Weights of a small GPT-style language model, trained from scratch on English Wikipedia.
Training: a variant of Adam for these matrices, 1004M tokens, 7660 steps.
MLP neurons of a small language model. Each row is named by its layer, matrix (up: input weights) and neuron, and shows model dimensions 432-559. Each number is 128 + 24 x the weight over its row's rms, rounded and kept within 0 to 255.
A block is one neuron, or neurons of one layer that tend to fire together. After each block is what it responds to, as a language model described it from the Wikipedia text at the highest values.

L2.up431 [ 98 156 111  74 146 131 137  78 134 120 124 115 143 137 146 137 146 128 144  87 113 179 164 103 157 153 107 122 112 129 151 131 105 119 112 137 162 148  98 118 112 139 169 135 121 156 157 114 119 123 108 169 165 131 137 163 139  68 114 116 113 117 131 106 110 140 120 142 140 105 126 106 133 165 106 105 107 143 132  78  85 159 129 151 119  70 135 135 116 138 125 133 132 167 115 113 117 125 144 145 113 130 134  97 152 136 142 125 101 162 143 105 112  99 154 151 150 114 136 200 100 105 111 117 172 129 121 104]
L2.up1498 [103 116 146 103 142 183 116 117 145 169 135 139 150 140 142  88 195 142 126 112 130 114 154 175  86 135 131 148 125 126 149 147 152 124 140 137 124 140 120 132 114 114 133  68 112 183 113 115 159 155 138 128 148 134 155 127 151 141 147 132 110 129 128 114  97 152 131 143 162 153 124 151 113  99 129 141 128 121 147 116  89 142 155 166 101 164 130  99  96 129 111 116 126 169 146 104 103 113 106 104 142 131  66 135 122 154  57 133 110  81 134 135 103 128 109 117 117 126 158 132 131 157 147 119 123 130 138 113]
L2.up2154 [ 96 120 128 148 123 126 136  97 139  90 163 129 127 123 192 121 160 131 145 107 115 123 115 139 154 167 161 150 117 160 114 117  90 158 177 109 120 170 144  84 122  86 136 117 109 102 124 124 145 151 124 142 159 156 158  81 145 143 110 144 119 144 151 163 117 124 114 124 143 140 109 143  48 153 115 119 163 132 154  90  82  86 121 155  94 123 102 168 165 111  92 103 133 172  78  79 162  98 120 121 120  67 113 107 163 149 135 150 129 103 126  95 122 128 115 141 149 124 135  91 139 149 160 133 145 119 130 113]
L2.up2242 [130 139 123  81 103 142 167 108 168 122 105 123 121 163 150 137 105 142 122 118 147 141 118 106 113 137 150 155 131 136  76 141 123 126 150 111 148 148 148  92 135 112 135 136 135 149 102 111 125 197  99 163 102 128 144 155 118 172 148 138 143  92  99 120 101 158 131 125 141 135 122 100  88  98 116 158 154 132 148 121 111 119 173 129 125 141 106 137  71 122 142 106 118 154 131 121 116 100 130 136  98 126 144 128 100 164 130  83 120 102  95 116  92 135 149 117 173 126 137 157 125  74 123  85 149 107 155  66]
The word "which" opening a non-restrictive relative clause right after a comma and noun ("the non-profit, which seeks"), plus scattered mid-word fragments ("Sor-bon-ne", "sculpt-or").

L5.up22 [101 144 144 137  76 132 130 122 125 145 193 148 143 145 128  74 147 113 126 142 144 165 114  89 124 117 140 115 122 106 154 116  84 145 136 166 105 161 157 136 129 103 131 135  98  63 167 148 119 100 179  93 176 144 121  90 104 156 130 141 117 129 115 115 138 134 153 114 116 141 102 140 159  84 132 144 125 139 145 137 118 127 112 141 122 118 132 107 140 144 146 127 115 135 135  99 132  94 156  98 129  88  98 121 148 133 137  98 158 138 162 170 103 147 168  98 142 148 147 139  83 127 114 122 146 108 126 148]
L5.up406 [171 116 141 104 158 157 105 118 179 129 104 138 122  95 124 122 126  99 126  90 133 131 108 111 127 100 104 136 118 129 144 147 116 137 122 169 146 149 110 180 103 112  88 120 133 152 113 140 105 143 144 123 146 110 135 108 136  92 103 159 132  99  93 122 102 134 108 153 104 117 120 136  98 146 144 138  84 130 144 122 145 127 122 144 132 130 126 156 139 125 115 144  97  69 119 129  93 120 121 154 143 133 145 140 116 105 148 124 132 100 114 139 109 141 135  91 134 156 151  81 156 109 134 109 107 102 176 166]
L5.up677 [110 139 157 151 148 148  77  96 128 109 118 125 133 133 123 128 180 152 114 127 140 131 102 153 137 116 107 115 141 139 117 177 115 122 104 124 113 139 133  96  97 123  82 151 131 124 106 159 105 144 122 135 139 101 122 145 114 116 110 186 147 146 126 135 118 133 121 172 145 114 137 147 120 163 114 146 139 136 158 116 107 105 112 157 156 121  85 114 125  82 104 124 119 147 120 106  95  94 170 137 137  98 143 132 125 159 135 125 144 149  88 113 106 127 150 165 121 132 141 130 151 104 106 157 116 106 135 118]
L5.up687 [ 97 119 107 121 102 144 144  90 183 162 126 119 105 122 145 113 146 129 142 143 134 134 122 107 113 123 144 134 138 159 132 156 137 128 138 158 142 143 123 113 134 114 107 135  81 119 105 164 157 121 142  96 126  98 149 117 129 152 144 112 121 126 118 193 175 150  98 143 107 119 141 165 130 120 142 113 132 134 167 168 147 131 154 113 113 123 141  73 153  77 104 127 121 116 126 109 113  93  95 123 118  88 123 164 127 124 145 130 119  92 156 162 118 120 131 130 178 118 129 105 155 141 158 150 180  81 109 167]
L5.up1331 [114 149 160 159 133 117 122 138 137 119  75 129 138 155  77 140 155 132 111 138  84 151 103 153 123 122 120 105 145 129 141 138 145 158 108 161 107 138 117 104 116 123  96 132 144 105 100 129 110 120 152  98  89 128 164 136 131 109 140 132 149 149 134 167 103 155 129 170 126 126 115 135 126 115 149 141  86 134 140 134 167 109 114 126 178  87 146 101 137 103  95 168  96 117 131 135 111  78 133 126 131 132  84 165 105 135  86  94 147 140 107 183 185 121 166 137 126 129 113 151 131 159 128 114 153 159 109 138]
L5.up1430 [126 147 122 133 124 135 107 104 170 164 132 137  94 137 121 109 121 120 110 128 171 154 116  96 125  94 146 105 155 125 122 114 133 136 158 182 154 130 151 153 123 117 114 142  82  76 147 146 150 167 176 133 200 153 181 149  90  99 139 146 123 102 101  79 151 122  90 146  96 145 131 117 108 153 106 137  99 121 133  94 113 114 117 101 151 158  89 125 143  87 107 124  45  71 101 109 114 137 131 100 135 121 158 129 127 124 182 144 149 136 153 130 101 145 133 129 111 129 112 106  92 118 147 162 113 102 141 118]
L5.up1934 [157 131 164 133 127 150 117 128 156 111 152 167 123 156  90 138 124  95 148 208 160 156 143  96 111 111  71  88 158 143 129 147 125 169 100 147 119 145 124 104 128 123 103 135 137 118 104 129 115 152 125 122 169 105 122 131 156 110 116 155 129 140  78  90 100 171 125 127 147 129 106 117 108 111 124 138 126 105 138 139 105 128 128 152 108 150 161 126 146 121 114 148  36 113 137  61 100 153 133 119 141 112 101 128 105 189 156 121 136 155 101 157 152 115 122 133 159 196  74 108 104 112 139 119 128 121 138 154]
L5.up2032 [ 59 120 130 142  79 102 100 110 110 140 164 156 150 143 111 164 128 144 136 116 138 135 147 120 118 106 120 120 119 149 114 139 125 124 146 174 116 137 145  95 123 133  98 127  97 108 130 128 140 109 128 132 105 113 130 145 149 165  98 126 106 132 153 111 139 151 125 158 101 153 102 171 130  92 112 109 107 120 130 162 120  83 136 125 127  87  96  81 143 126  88 145 113 124 148 102 132 118 119 118 121  93 129 139 144 132 141 130 133  95  82 138 149 153 119 122 143  78 134  81 116 132  72 142 139 122 144 146]
Mostly "on" or "On" just before a specific date, as in "On 7 July 2016" or "waived on August 29", in sports and history bios; sometimes date tokens or other "on" uses.

L5.up652 [131 104 114  94 112 125 128 110 168 156 121 114 142 121 149 110 169  98 153 132 136 122 123  87 134 137 145 174 151  92  91 158 113 123 141 103 134 133 129 116 148 112 165 106 174 126 135 108 141 157 126 151 137  98 139 126 129 143  95 156 146 138 106 142 139 118 126 172 118 110 137  65 109 101 158 147 161 177 149  91 148 103 129 124 142 106 146 127 131 131  76 111 168 121 111 102 122 112 142 129 120 100 165  81 144 168 142 124 148 111 121 124 113 179 118 173 170 139 145 106 118 112  96 135 140  78 129 161]
L5.up945 [106 143 130 117 168 156 145 127 146 150 143 143 145 125 129 105 128 103 160 164 176 122 153 109 156 130  99 158 178 141 137 133  87  98 130 141  83 145 155 144  80  92 102 101 141 134 130 105 131 138 106 131 118 119 157 136 121 163 150  98 121 133 100 149 117 143 179 150 118 116  66 113  98 124 144 129  82 118 135 139  65  97 156 131 146 142 148 122 162 131  85 131 101 143 134 117 153 140 129 148 123 141 106  97 140 104 153 129 142 115 121 167 133 124 124 168 173 121 127 102 114 105 109 132 136 121 120 110]
L5.up1086 [135 118 116 130 127 132 138 133 134 106 129 116 143 135 169 116 145 151 124 126 113 161 116  83 114 132 170 140 154 128 119 140 134 171 131 127 136 171 101 101 162 142 140 136 142 108  92 107 167  80 121 121 129 170 167 137 151 103 108 163 131  72 121 120 156  96 134 135  98 105 149 143 102 104 155 137 124 124  86 117 119 142 138 123 119 140 170  71 106  79 113 101 134 124 106 138 114 124 144 133  84  90 156  92 128 129 126 147  89 130 145 172 131 119 115 163 139 133 160  99 110  86 125 104 180 125 124 106]
L5.up1177 [ 58  67  91  97 117 131 129 102 123 154 161 162 154 145 111 134 140 159 171 121 168  98 142 147 130 130 156 172 126 127 154 106 150 147 159 128 152 103 122 122 113  58 127 159 121 163 117 165 116 111  91 124 173 164 167 102 116 129 125 160 101 136 105 157 148 111 127 114 100 136 103 156  72 150 137 152 141 144  98 101 146 117 156 103 126 113  90 115 103 149 134 125 120 136 118 136 141 128 142 129 128  97 157 137 150 127 166 109 171 143 135 148 110 110 149 147 152 103 136 161 110 124 149 118 126 113 164 125]
L5.up1290 [ 88 118 149 100 136 120 168  66 150  99 133 100 149 117 116 113 165 121 132 113 151 147 135  97 138 130 139 151 187 119 122 128  81 106 117 134 122 123 122 142 108  72 152 156 116 130 125 138 106 101 130 129 119  72 142 173 137 138 112 159 135 116 119 131 107 139 120 154  81  95 136 115  76 113 127 138 169 116 143  98 119 114 111 150 145 142 150 118 154 115  82 119  67 132 145 122 134 105 148 127 137 135 160 101 161 148 157  89 146 161 130 131  89 126 123 190 144 106 134 103 151 119 115  95 178  68 121 118]
L5.up1314 [150 122 136  98 162 127 132 138 146  92 140 120 135 136 153  94 149 115 111 167 164 137 151 113 119 149 152 186 165  97 110  89 109 148 174 123 141 159 111  99  64 119 149 143 112  95 161  78 101 122 143 134 121 100 132 195 102 123 129 135 104  90 136 132 153 103 104 135 123 129 117 169 119 127 133 163 146 122 140 129 110 111 161 153 159 139 168 101 128 128 136 126 104  92  94  73 138 115 147 156 162 128 179 127 147 138 104  97 142 136 138 164 140  97 110 132 130 108 168 123 135 116 125 120 197 123 187 141]
L5.up1821 [ 97 125  97 120 133 124 125 113 162  95 129 115 142 153 114 129 120 164 117 137 169 107 181 140 156 113 136 149 135 100 112 124 154 153 173 128 143 143 154 100 108  92 110 121 141 150 149 121 113 123 151 115 158 156 184 133 129 141 104 128 123  83 127 174  92 121 120 144 118  84 137 109  90 133 185 162  99 132 170 112 122 147 140 119 130 103 140 118 163 161  78 129  90 112 107 134 114 115  95 164 125  89 140  87 157 148 145 134 116 119 137 112 126 130 133 193 179 158 129 123 129  75 104 120 144 129 119  74]
L5.up2192 [148 147 154  93 163 127  97 128 160  83 178 139 143 125 136  96 129 108 175  93 122 152 176 142 107  96 134 138 138  99 134  95 128 128 104 124 109 117 144  93 141 111 137 155 147 112 155 165 125 132 106  77 156 104 124 137 159 138 163 153 162 132  98 155 114 150 130  91 145 133 164  64 105 143 154 142 103 166 153 122 160  79  78 103 120 118 124 135 135 146 160 147 121 105 120 117 150 141 143 139 119  84 184 143 179  99 106 153 152 122 121 133 107 159 124 160 136 126 103  90 150 141  97 119 144 106 111 118]
Nouns or relative pronouns that refer back to something just mentioned and act as a clause subject, e.g. the battle, which, the poem.

L2.up299 [110 123  86 150 120 148 118 123 131 124 152 135 137 132 122 137 193 132 114 138 112 128 143 150 129 116 132 132 152 161 147 137 120 142 193 104 133 119 155  86 107  89  55 106  93 150 146 166 112  82 135 118 107 118 134 163 144 108 105 166 162 110 103 139 113 110 102 138 166 119 166 182  72 135 144  92 174 140 119 121 126 149 142 126 108 127 142  80 121 128 113 135  85 130 110  90  95 110 116  99 101 140 143 101 145 142 128 125 143 140 167 129 131 129 102 135 136 146 128 150 115 105 110 145 130 135 130 121]
L2.up503 [141 115 180 106 136 125 119 134 202 150 157 153 144 106 129 138 137 135 118 167 166 119 129 109 168 134 148 141 107 120 112 114 148 150 185 126 157 117 109 147 122 128  90 124 129 131 126 148 119 126 113 119 146 130 146 145 181 113 138 115 150 146 116 145 138 125 130 142 113 176 111 162  99 152  77 157 154 145 135  97 130 108 117 138 125 100 107  95 140 136 126 109 109 156 122 108 154 129 117 130 160  94 129 162 113 138 138 139 174 108 109 155 112  84 144 112 141 111 152 145  74 163 163 113 152 100 129 124]
L2.up1143 [124 136 126  66 144 140 186 119 150 113  94 104 150 132 130 100 154 135 170 110 152 164 111 110 184 121 113 131 101 130  96 169 121 158 167 108 110 132 131 108 132 140 117 120 125 112 111 109 143 179  99 119  84 140 124 154  96 115 160 139 147 124 119 175 108 154 126 151  90 124 155 109 114 110 107 127  81 109  79 120 138  98 159 154 136 119 102  95 132 134  82 127  77 130 120 134 138 108 122 137  86 127 100 123 156 157 194 157 176 148 117 115 146 128 137 119 145  82 143 127 144 128 123 144 136 113 159 176]
L2.up2214 [113 139 140 110  85 137 100 154 136 131 120 127 128 108 115 148 203 141 141 102 179 139 135 138  98 119 142 131 122 122 128  81 152 158 150 201 142 125 130 112 118 108 109 140 152 109  80 134 151  80 135 104 122 153 134 153 160 145 117 140  96 123 101 120 119 141 109 116 146 115 177 124 117 148 128 114 159 144 131 132 185 130 114 125 157 143 107 128 162 172 119 126  98 109 126 129 103 136 130 129 111  98 133 165 115 121  80 114 129 139 124 150 144 155 183 134 145 121 141 162 135 123 144 131 117 123 158 137]
The preposition "on" before a date ending a match or event clause in sports biographies (at Home Park on 29 October), plus scattered word fragments.

L4.up1277 [100 145 118 126 138 117 159 147 152 130 152 112 141 148 126 114 166 130 110 131 123 144  98 113 124 117 154 125 129 137 165 153  87 118 158 176 106 142 177 140  94  78 129 136  84  93 181 185 106 147 117 115  96 123 162 154 124 140 134 123 114 135  99  93 151 169 110 142 102 135  98 148 152 103 104 109 165 125 117 120 121 121 128 103 151 134 123 105 171 124  74 119 116  76  89  87 144  97 123  93  94  95 141 160 103 141 123 176 103 134 156 181 136 100 119 123 154 141 135 129 107 139 152 110 153 114 114 148]
L4.up2302 [101 159 184 139 109  95 138 154 115 145 162 160 132 120 123 114 136 143 127 167 164  95 104 117 107 142 137 132 114 120 131 125 131 105 115 155 144 151 142 141 110  94 112 175 156 113 139 146 138 122 126 119 113 104 112 109 137 119 103 135 133 129 105  97 168 121 122 131  88 122  99 131 108 140 190 134 156 136 139 125 130 117 141 110 106 156 106  94 131 141  93 110 107  90 139 121 121 104  96 106 162 175 164 151 102 115 144 128 151 134 144 145 117 151  95 112 164 165 125 145 122 137 114 126 161 133 124 140]
Mostly the preposition "on" (sometimes "of", "at", "in") right after a verb or clause in narrative text, as in "announced on 7 February", "acquitted on each count", "received on Saipan".

L4.up1417 [101 108 147 151 180 154 158 141 166 124 147 154 119 119 121 105 143 113  88 123 183 117 146 110 110 139 140 115 102 178 134 101 131 127 177 139 149 116 102 135 118 102 123 115 128 125 150 174 138 139 129 169 158 115 133 142 120 117 100 146 106 109 121 134  67 157 115 113 132 117 123 141  88 166 159 102  93 119 157  99 140 115 109 125 127 132  87 148 114 111 128 168 129 141 153  71 122 120 109 150 111 128 142 113 138 140 102 133 121 170  99  99 118 136 142 155 149  58 118 119  66 142 120 148 118 118 148 104]
L4.up1993 [140 126 153 109 163 124 132 126 142 160 145 100 137 120 181 112 135 124  83  95 150 155 105 120 143 115 164 129  86 155 143  69 143 134 144 107 143 116 149 140 156 110 107 135 119 144 165 112 107 102 132 174 104  96 156 157 112 130 110 170 102 135  96 135 117 138 110 125  88  81 104 137  95  49 130 136 104 130 127  85 198 144 169 136 131 143 112 111 161 152 121 143 103 132 178 111 124  95 136 118 115 133 102 127 139 143  96 114 108 130 122 151  97 123 123 101 115  71 124 110  82 104 119 122 103 113 116 105]
Words completing a sports-record phrase, such as the noun after first or final (first home run, made his debut, Finals) and the second number in scores like 2–1.

L5.up446 [104 128 145 144 112 153 114 126 128 146 125  98 138 159 142  79  98 118 159 129 132 137  91 127 120  83 158 120  92 116 167 147 106 110 123 111 144 148 123 127 110  89 110 108 166 112 151 119 100 183 111 144 121 138 175 140 138 129 118 158 114 141 178 141 102 138 136 135 116 113  88 102 142 130 140 112 131 119  96 114 139 119  72 151 132 146 148 151 148 113 120 132  76 154 117 121 132 145 146 136 117 126  88 142 145 132 198 122 110 134 149 123 103 143 141  94 125 132 170 136 100 129 139  86 124 111 116 132]
L5.up1155 [103 142 128 111 138  87 146 116 202 133 100 135 154 166 162 119 139 126 160 101 145 158 121 146 154 109 129 145 122  96 170 136  52  91 204 137 146 157 171 130  95 149 126 122 126 156 117 131 120 137 133 131 150 148 143 157 152  98 144 144 104 135 116 150 153 171 106 134 117 139 149  88 144 106 165 147 139 129 138  71 120 109 152 144 109 149 119 131 132 128 119 136 131 137 153 150 125  98 117 154 163  99  93 145 115 121 121 165 117 148 139 122 117 112 137 173 142 137  95 166 118 105 115 130 109 119  97  96]
L5.up1250 [ 85 121 141  89 113 151 148  91 130 129 123 134 135 144 127 136 116 163 113 113 180 121 134 133 162 128  95 147 109 115  97 106 118 134 149 174 109 158 165  78 154 136 171 145 147 101 114 137 124 152 154 123  92 117 161 135 128 125 141 154 107 118 134 139 128 111 162 137 115  85 134 129 113 170 133 114 131 117 183 117 104 148 131 170 134 155 160 107 125 136 164 141  97 144 151  77 120 104 112 154 129 145  94 145 161 123 136 123 128 173 116 140 129 112 161 138 111 114 118 131  88  94 133 133 114 133 157  95]
L5.up1300 [123 148 122 110 116 136 132  97 121 178 111  89 142 118 110 108 160 144 140 115 152 128  90  82 106 129 123 148 120 103 116  88 153 172 152 180 168 149 132 136  69 169 116 140 147 156 157 173 103 127 124 144 152 144 154 174 161 139 129 117 128 110 126  84 116 130 119 140 126 112 114 148 116 146 115 140  89 170 136  69  93 148 130 137 121 106 138 125 158  91 109 108 123 128 161  95 133 113 144 148 126  73 147 144 122 138 118 116 134 124 116 168 113 150 159 155 164  99 134 117  90 129 102 160 136 106 131 106]
L5.up1518 [103 138 138  96 106 100 164 115 131 125 100 111 115 152 151 121 121 113  87 165 114 128 135 152 112 130 121 171 135 109 123  86  96 122 178 152 138 123 133 140 127 100 111 122  92 144 125  92  98 133 132 111 116 175 171 121 158 135 123 157  99 104 127 153 130 172 115 136  89 151 117 113 105 108 132 155 118 146 179 120 117 138 134 132 152 156 109 128 104 125 161 147 127 109 148 119 151  86 141 163 103 125 122 120 128 136 138 148 165 118 114 126 114  75 145 124 144 136 113 134 103  95 170 132 131 126 143 157]
L5.up1859 [ 93 150 133 165 106 133 150 163 123 158 123 177 115 117 130  68 118  75 121  90 151 126  86 123 128 156 119 116 122 120 156 117 107  99 186 166 132 145 152 117 153 137 127  78 111 115 112 141 106 113  87 158 119 123 115 114  93 112 108 138 158 139 134 110 146 141 131 125 174 109 107 137 126 124 122  81 128 171 139  99 119 176 180 169 138 116 129 103 164 130  96 136 169 123 136  90 104 120  89 191 126 123  97 122 139 170 119 106 188 137 122 144 115 137 162 145 124 132 128 149 153 105  71 171 124 116 122 141]
L5.up1950 [135 139 210 113  90 119 136 149 126 121 121 115 110 113 176  99 120 114 121 126 100 133  90 105 118 126 117 148 147 152 166 156 113 102 120 138 119 152 121 131 129 116 129 150 150 122 114 128 105 152 116  74 139 103 159 142 121  96 169  97 107 116 136  97 103 105 174 143 134  71 152 124 114  96  91 173  97 133 105 130 168 135 157 143 143  89 123 145 119 131 146 138 125 144 139  86 100  63 144 168 128  88 103 126 134 140 139 178 133 148 104  86 183  90 188 110 149  91  81 132 141 114 146 115 185  99 138 140]
L5.up2174 [130  89 112 153 117 138 138  96 175 135 127 155 133 156 188 127 124 102 133 122 174 167 112 149 142 119 104 117 142 169 126 117 146 133 123 143 148 158 103 123  84 143 105 120 121 121 111 129 131 165 134 169 103 114 158 196 141 152 137 114 119 120 112 148  66 113 152 186 148 144 116 152 101 145 142  99 144 162 126 102 110 137 126 152 116 111 141  97 131 145 139 169 131 100 181 112 134 131 114 155 113 101 112 133 134 125 111 136  88  83 103 152  87 113 145 126 108 166 116 111 110 118 112 116 124  94 140  97]
Words inside names of sports divisions, awards and roles, such as NCAA Division, Best Actress, and played for, plus "and" in occupation lists.

L2.up295 [119 134 143 143 101 141 122 120 138 130 144 133 114  73 104 158 144 135 118 131 102 117 101  73 190 144 165 117 111 125 118 172 123 130 156 105 122 150 167 101 140 107 124 135 127 111 104 151 125  95 158 141 174 135 142 160 127  99  82 123 111 112 122  96  77 129  89 171 146 137 147  85 110 188 159 142 127 141 109 121 152 116 111 169  92 184 100 148 120 122 133 117 104 117 122 126 154  84 157 104 137 115  85 141 132 151 125 172 131 137 100 126 121 131 134 164 146 151 133 126 119 130  75 150  98 120 111  67]
L2.up1011 [133 175 141 150 160 150 102 136 129 150 113 138 157 115 138  92 133 154 169 115 166 142 133 151 174 151 129 113 138 140 178  86  84 109 152  88 125 116 111 125 123  97 121 121 136 109 126 114 135 165 168 149 163 134 120 127 116 112 105 148 114 142 127  74 134 115 131 149 130  96 133 115 116 130 135 134 151 160 146 127  72 160 111 116 138 104 180 135 101 111  93 126  91 140 149 144 116 112 114 144 117 152 113 135 125 137 176  92 109 122 131 103 127 111 162 157 147 137 135 125 128  93 114 139 174  84 139 102]
L2.up1926 [150 117 116 131 114 142 116 142 150 179  98 154 135 106 130  84 176 147 136 120 127 151 151 111 135 128 104 168 145 150 169  85 136 142 122 147 132 162 133 148 112 115 168 108 139 109 136 179  69 142 157 133 150 138 147 127 149  89 125 125 125 141 110 162 119 136 123 123 143 133 135 165 120 139 136 120 133 149  76 137 150 143 124 159 113 123 114  89 123 158 159 126 145 144 156  78 139 137 129 124 201 102 120 112 101 120 136 113 157 125 130  91 179 139 158 169 117 114 125 177 131  70 109 158 147 116 137 108]
L2.up2128 [110 159 107  99 106  99 135  65 161 140 179 141 115 108 121 128 122 150 149 161 132 135 129 121 123 133 125  86 155 141 138  88 103 162 193  99 150 150  83 121 101 109 108 127 126 140 145 126 161 143 140 155 130 154 134 139 110 139 133 132 116 162  81 132 110 160 148 138 156 157 157 127 110  95 163 141 124 154 139  90  92 155 129 176 119 125 148 122 110 150 130 131 131 136 122 102 155  91  83 142 131 128 121 112 145 128 123 154 135 135 127 125 118 140 114 105 133 133 106 135 154 102 105 140 112  99 131  88]
Suffix pieces closing a word, mostly plural or verb -s (caps, draws, cooks, Works) plus -ing and -ed, and words like work/working.

L4.up1389 [ 98 136  99 104 127 128 152 143 167 121 116  94 114 127 147  98 122 110 150 118 136 138 103 121 127 148 117 169 116 125 111 128 114 183 124 139 176 170 110 114 134 105 114 118 106 123 129 112 123 116 136 129 106 136 163 182 135 119 148 134 125  67 115 127 117 116 137 119 107 100 125 131  87 121 161 151 127 111 142 102 134 163 131 116 163 149 135 138 135 133 133 112 119 113 141  94 154 127 121 143 124 101 117 150 171 132 127 159 137 136 144 130  53 148 129 110 178 114 182  98 120  81 115 105 179 142 163 112]
L4.up1529 [ 83 121 128  96 194  72 149 164 137 113 141 104 129 150 111 143 130 114 196 131 127 104 138  83 125 105 167 184 146  86 125 143 125 161 143 129 103 130 105 127 122 132 104 137 120 154 105  99 137 127 100 140 114 105 205 146 154 108 171 148  69  75 139 161 144  85 162 129 106 124 150 146 114 100 132 166 135 149 152 121  89 119 141  96 130 188 137 100 113 133  98 149 140 108  91 129 143 146 146 162 120 140 159 121 123 151 117 149 110 115 131 159 147 116 128 169 158 135 107 110 140  81  60 109 110  66 153 141]
Final token of a noun heading a subject phrase, usually after The/This and before was/is: the college, this lawsuit, the blockade; also which/that.